From a checkpoint of a small transformer trained on Wikipedia.
Training: a variant of Muon for these matrices, 235M tokens, 7774 steps.
MLP neurons of a small language model. Each row is named by its layer, matrix (up: input weights) and neuron, and shows model dimensions 32-127. Each number is 128 + 24 x the weight over its row's rms, rounded and kept within 0 to 255.
After each neuron's rows, "fires on" lists the tokens most often at its 100 highest values on Wikipedia text that the model never trained on.

L6.up636 [108  88 106 107 123 106 141 145  93 119  86 127 103 147 105 118  97 124 112 107 108 125 155 149 158 139 128 152 137 124 142 181 136 100  78 153 105 102  76 133 141 107 118 140 111 129 151 100 133 108  94 108  91 168 160 114 128 126 118 119 130 131 163 136 132 133 169 180 125  97 113  85 121 133 141 146 136 139 123 176 122 157 103 147 158  85 126  98 139 127 177 106  93  98 164 133]
fires on: " |", "b", " f", " Co"

L4.up374 [102  56 108 162 132 122 192 135  86 123 119 131 134  86 129 108 104 136 187 105 106 128 115 136 115  96 123 128 119 111 146 147 120 165 126 105 148 126 154 166 115 151 124 138 131 125 107 136 136 145 129 110 132 145 133 135 116 151 135 133 112 139 131 119 133 153 111 140 129 139  91 176 149 123 180 130 133 131  98 170 116  65  78 115 117 114 151 192 146 135 121 124 126 136 136  98]
fires on: "en", ";", " a", " and", ",", "un"

L2.up279 [102 122 146 111 116 143 129 111 113 134 139 130 150 133 122 117  94 131 142 122 131 111 115 147 131 134 130  95 159 133 152  56 151 113  97 126 190 116  97 120  90 143 113 126  90 124 105 121  94 121 108  89 156 141  97 157  84 127 155 132 128  85 101 143 112 116 125 128 118 174 105 111 169 146 138 111 183 152 119 145 101 162 139  95 137 130 152 107 187 151 113 134 116 127 115 118]
fires on: " sign", "ion", "od", " mod", " ident", "m"

L4.up709 [107 128 134 144 117 142  67 129 148  82  92  93 145 127 155 129 132 107 124  98 171 104 128 177 163 149 140 125 150 141 150  90 145 144 119 108  92 105 122 117 113 114  95 148 139 134 160 135 110 145 152 124 110 113 173 150 140 111 122 127 126 149 104 167 106 132  89 124 133  88 164 150 140 140 178 108 148 161 119 192 133 113 136 146 115 158  79 122 120 109 117 114  79 144 187 126]
fires on: " le", "ut", " s", "ri", "an"

L3.up373 [141 129 126 164 139 130 139 128 124 114 137 160 122 137 113 135 133 138 110 121 120 100 128 131 122 128 143 119 115  90 150 187 101 137 170 107  63  81 115 136 110  70 106 117 119 105 148 128 111 109 169 101 101 106 124 117 133 126  93 126  90 132 104  97 111  72 145 100 131 121 158 107  96 105 140 120 118 150 156  90 135  93 115 191 149 121 155 117 105 154 148 146 142 119 119 164]
fires on: " |", " t", " place", "U", "als"

L6.up121 [ 98 109 125 109 101 132 144 154 134 147 123 115 134 109 189 102 174 140 174 133 108 123 102  93 121 120  97 102 110 136 107 140 134 110 123 119 141  93  97 127 164 147 144  91 106 152 118 122 106 147 142 107 117  95 127 131 140 117 153 130 128 151 134 157 142  69 107 119 153 121  99 122 109 148 109 116 161  95 111  96 113 116 143 132  94 111 147 130  94 122 103  96 143 115 110 114]
fires on: ",", " |", ".", " and"

L3.up610 [108  91 109 132 120 118 106 150 116 127 155 138 146  95 160 113 103  90 129 105 126 110 121 150 128 150 183 163 128 122 100 138 116 124 171 104 120 149 134 136 132 114  94 109 117 160 121 158 152 105  97 135 181 133 138 146  92 129 146 144 121  95 110  87 129 113 130 133  97 134 167 150 156 141 152 108 106 107 108 111 155 109 181 150 125 101 128 132 112 163 115 116 139 103 111 156]
fires on: "u", "it", " ft", "ed", "iter"

L2.up29 [ 98 126 103  81 104 116 169 135 140 116 132 121 152 163  98 128 120 131 118 147 156  97  95 138 139 137 118 130 130 119 125 109 113 151 101 150 123 132 121 129  95 111 123 135 135 128 122 182 108 122 137  95 111 170 141 159 141 116 166 138 144 203 112 133 128  89 143 155  96 176 162 168 134 100 165 135  90 146 135 129 150 142 159 105 117 110  92 123 134 113 145 110 134 111 177 110]
fires on: "ivision", "iety", "ions", "est", "%", "ation"

L3.up293 [141 126  86 176 141 121 168 113  66 131 138 139  96 103 134  92 128 138 123 140 179 112 152 144 105 124 153 144 132 119 127 171  94 159 147 106 119 119 104 129 120  94 134 132 155 131 120 118 126 124 124 146 111 108 165 145 139 162 134 111 125 143 146  84 108  58 150 104  97 141 135 120  94 156 165 145 139  96 144 149 121 165 127 150 114 139 171 143 130 187 121  91 183 100 156 106]
fires on: " |", ":", " played"

L4.up156 [131 119  98 143 123 117 163 140 114 138 164 146 141 123 126 114 146 129 169 121 133 136 129 129 135 141 116 109 133 120 102 119 122 140 192 117 100  91 140 149 147 169 173 123 106 136 112 150 124 118 131 122 151 126 138  90  98 114 120 111 132 127 109 121 142 130 144 110 123  75 137 107 123 102 133 140 174 125 146 109 140 154 137 126 123 122 135 158 113 131 137 141 145 147 117 100]
fires on: "er", "pt", " profess", "it", " player", "at"

L6.up449 [127 122 151 154 139 137 128 140 139 108 140 144 144 126 122 108 137 170 101 119 122 117 139 126 105 143 118 156 114 117 121 112 156 143 160 124 128 112 143 122 119 120 146  83 124 163 115 123 114 149 122 129 123  97 118 135 143 127  88  96  98 143 162 135 103 130 124 135 126  95 129 141 171 145 121  80 113  85 148 223  73 139 128 103  92 133 110 114 175 155  85 135 157 136 155 144]
fires on: ".", "a", "att", "0"

L2.up655 [124 127 134 103 116 151 131  69 148 127 128  98 138 116 137  83 118 158 159 124  65 174 114 119 124  96 132 106 140 119 138 137 143 153 114 110 162 137 130 164 150 125 118 151  67 137 119 133 123 110 183 141 111 109 162  72 141 155 140 147 142 135 111 152 111 159 133 122 138 121 170 159 106 141 141 149 145 124 112 137 141  99 149 125 100 107 166 157 170 140 114 128 145 125  89 153]
fires on: "-", " of", ",", " and", "–"

L4.up270 [148 127 163 122 139 127 146 147 140  91 102 170 102 170  83 108 135  98 123 109 114 137 156 175 131 157 163 118  75 131 122 141 131 109  84 135 104 165 131 155 103 157  86 112 135 125  98 116 137  66 128 142 120 148 130 157 123 106 128  92 170 146 133 105 131 134 135 122 106 120  79 120 127 147  99 140 140 153 145 133  99 105  92 162 123 144 115 134 114 143 121 102 188 102 104  96]
fires on: "in", " /", "c", "en", "im", "erg"

L3.up716 [135 140 124 120 138 122 122 165 169 146 161 112 142 126  83 133 118 116 138 124  97  88 131 128 121 157 191 148  93 131 123 146 123 128 143 137 151 107 139  93 120 133 164 128 134 104 112  84 121 135 134 106 121  94 160 150 136 163 169 166 105  82 159  97 117 138 118 147  96  86 113 112 188 145 127 184 110  91 122 115 108  65 126 123  72 123 130 137 144 124 109 110 103 140 163 111]
fires on: "v", "b", "u", "iss"

L3.up518 [137 109 171 146  96 179 139 140 123 116 156 122 117 143 166 168 128 124 123  77 155 109 125 125 175  96 130 144 167 103 111 137  81  97 125 134 118 163 147 106 103  93 127 115 166 136 144 108 108 134 136 103 138 161 112 133  89 122  86 123 153 156 154 151 142 122 159  97  81 148 148 161 116 117 174 136 120 134 129  95 150 105 121 122 169 134 147 169 122 101 104 111 109 120  95 127]
fires on: "ing", "st", "t", "ic", "est", "ying"

L2.up35 [129 128 144 124 127 140 131 121  90 101 138 169 143 155 144 136 148 160 146 103 101  98 136 102  73 115 180 131 106 118 125 131 173  88 134 124 131 133 103 135 131 110 188 133 143  88 130 134 111 116 129  80 139 158 164 122  85 139 119 117 132 120 126 147 151 143 117 150  66 124 101 186 114 168 111  89 126  76 197 116 121 128 120 111  77 128 108 142 141 117 183 134  86 155 127 124]
fires on: "ing", ":", "er", "der", "nd", "k"

L8.up427 [104  87 136 129 102 155  80 123 167 164 119 191 124 144 146 131 150  99  95  97 139  75 111  99 102 131 100  92 159 115  92 121 103 115 117  97  96 130 147 129  91 106 149 157  94 160 130 126 178 108 130 150 129 139 136 110  89 160 129 108 146 120  70 128 134 132 112 131 131 121 166 165 147 138 161 127 108 138 122 113 141 137 118  90 146 133 126 160 104 121  99 155 133 142 109 133]
fires on: " t", "ab"

L8.up311 [149 147 119 112 148 166 114 128 116 156  96 132  84 159 140 175 196 127 146 139 110 158 113  95 137 144  85 126 151 146  86 124 113 130 122 157 119 128 157  74 158 116 116 140 153 178 109  92 125 137 139 109 145 127 159 122  93 135 146 121 110 145 118 113  96 162 150  74 138 157 155 127 130 122 149 100 134 135  93 109 118 136 160 151 117 118 128 144 126 141 131 136 114  94 140 117]
fires on: "st", "ist", "ro", " Che", "t", "1"

L8.up86 [113 154 111 143 178 128 147 121  92  99 113 104 146 124 136 137 104 148 146 154 178 131 144 177 116 118 153 169  99 126  98 105 122 142 132 133  79  81 136 169  93 114 129 111 113 124 150 136 117 108 149  98 160 132 119 146 112 137 126  94 105 127 121 111  93 110  93 124 146 126 141 118 112 147 167 119 129 114 171 141 102 121 137  84 123 116 146 102 130 152 154  95 145 115 125 170]
fires on: " |", " F", "'s", " 3", " a", " 1"

L3.up322 [159 135 128 108 158 112  94 135 128 112 100 175  71 112 134 131 146 131 163 121 121 134 112 124 109 136 134 156 124 153 147 116 153 104 167  68 143  90 159 108 173 119 130 144 109 113 133 159 132 106 123  88 136 118 159 110  95 147 139 103 152 112 104 135 154 140 109 146 134 105 109 161 138 160 101 176 106 106  97 132 116 112 137 125 126 139 165 121 140 111 117  74 143 135 116 101]
fires on: " 18", "al", "r", " 19", "che", "red"

L2.up551 [138 113 112 119 159 118 110 122 109  98 151 109 145 115 131 175 135  88 136 151 117 153 117 138 139 199 111  80 118 145 129 117 106 129 146 135 114 161 150 143 152 159 121  69 169 123 152 155 111 119 110 118 144 120 142 116 150 105 174 126 114 151 165  77  87 158 122 118 113 125  61 149 115  92 152 148 116  85 120 115  85 112 138 127 144  94 118 153 147 114 123 119 104  99 151 156]
fires on: "s", "le", "ies", "as", "ph", "um"

L8.up436 [107 141  91 122 144 109 167 121 132 173 136  69 120 116 138 126 123 135  95 132 137 146 152 116 165 150 123 108 133 117 111 129 125 105 147 142 158 122 110 100 109 158 135 102 132 104 130 155 148 126 127  99 100 159 104 122  92 166  89 114 113 111 140 144 108 146 111 130 100 137  99 133 123 164 125  97 111 113  98 105 150  96 136 145 102 157  95 195 131  96 145 120 167 118 122 149]
fires on: ",", ")", " politician", "or", " in"

L8.up678 [140 137 105 104 155 141 106 135 166 116 139 122 134 114 116 141 134  71 111 146 120  83 164  98 134 156 129 155 124 131 131  80 147 126 171 125 116 154 159 189 136 116 121 115 157 135 116 130 127 138 116 145 151 120  93 123  76 104  94 128 136 173 153 107 131 146 111 120 129  97 104 158 102 119 147 125 155 119 123  89 166 162 132 126 109  96 134 150 130 143 166 136 131 151 180 148]
fires on: " g", "G", " G", "g"

L6.up732 [151 122 120 131 136 141 131 140 117 175 136 109 164 137 154 149 141 143  96 130 121 137 107 127 136 165  96 132 147 155 139 121  95 129 125 161 116  94 164 101  81 163 185 142 152 124 113  98 112 132 129  74 163 100 135 129 119  93 112 129 142 116 134 133 117 131 136 132 124 140 120 125 116  81 153 126 141 137 125 123 127 122 151 144 113 141 125 126 108 140 143  90 145  97 131 118]
fires on: "h", " L", "ro", " l", "b", "t"

L3.up398 [125 153 143 158 125 121  71 140 132 146 125 131 133 137 142 159 121 105 118 140 113  94 128 171 113 132 150 121 120 154 141 125 109 137 112 106 160 155 150 151 142 109 173 128 152 166 127 120 104 140  64 130 153 157  73  59 110 154 125 110 116  79 110 105 106 134 162 115 115 145  82 115 125 126 158 141 150 145 107  91 115 164 125 176  87 163 104 124 112 169 116 148 111 141  97 150]
fires on: " lead", " of", " make", "m"

L4.up420 [167  82 108 140 100 134 154 121 110 139  92 130 164 128 145  92 115 138 139 131 108 129 106 147  61  60 149 148 131 142 103 144 162 125 154 120  98 123  88 112  87 113 103 148 103 149 125 120 125 118 142  93 125 112 147 101  94 127 187 132 112 114 123 144 144 114 123 132 114 120 120 113 141 184 124 112 122 153 131 122 131 166 132 116 109 126 131 143 101  94 103 132 177 132  98 112]
fires on: "\n", ".", " $", "ra", " |", "ert"

L6.up307 [135 161 173 127 155 138 141 148 135 124 115 129 125 132 115 144  95 110 146 103 115  72 136  86 101 142 115 118 138 151 162 160  90 107 174 164 159 128 105 171 102 129 122 130  82  94  85 170 184 100 149 102 132 142 134 130 158 134 142 145 153 107 150 158 151 140  92 141 115 159 130 145 116 107 109 150  97 167 141  72  81 135 121 135 115 132 114 162 139 136 170 113 138 128 116 144]
fires on: " near", "–", "i", " 36", ":", "por"

L2.up671 [129 111 135 151  99 104 123 172 106 126 119  80 106 139 120 162 129 108 114 106 162 139 163 110 104  95  89 189 136 174  76 102 135 135 128  96 134 131 108  86 119 161 153 119 193 146 112 146 113 129 149 136  85 132 131 109 128 153 144 104 125 127  91 168 111 112 127 131 128 122 181 165 146 127 119  88 138 108 109 128 132 160 103 169 118 170 126 128 113 118 107 147 129 159 109 144]
fires on: "ens", "ive", "d", "ts", "ris", "in"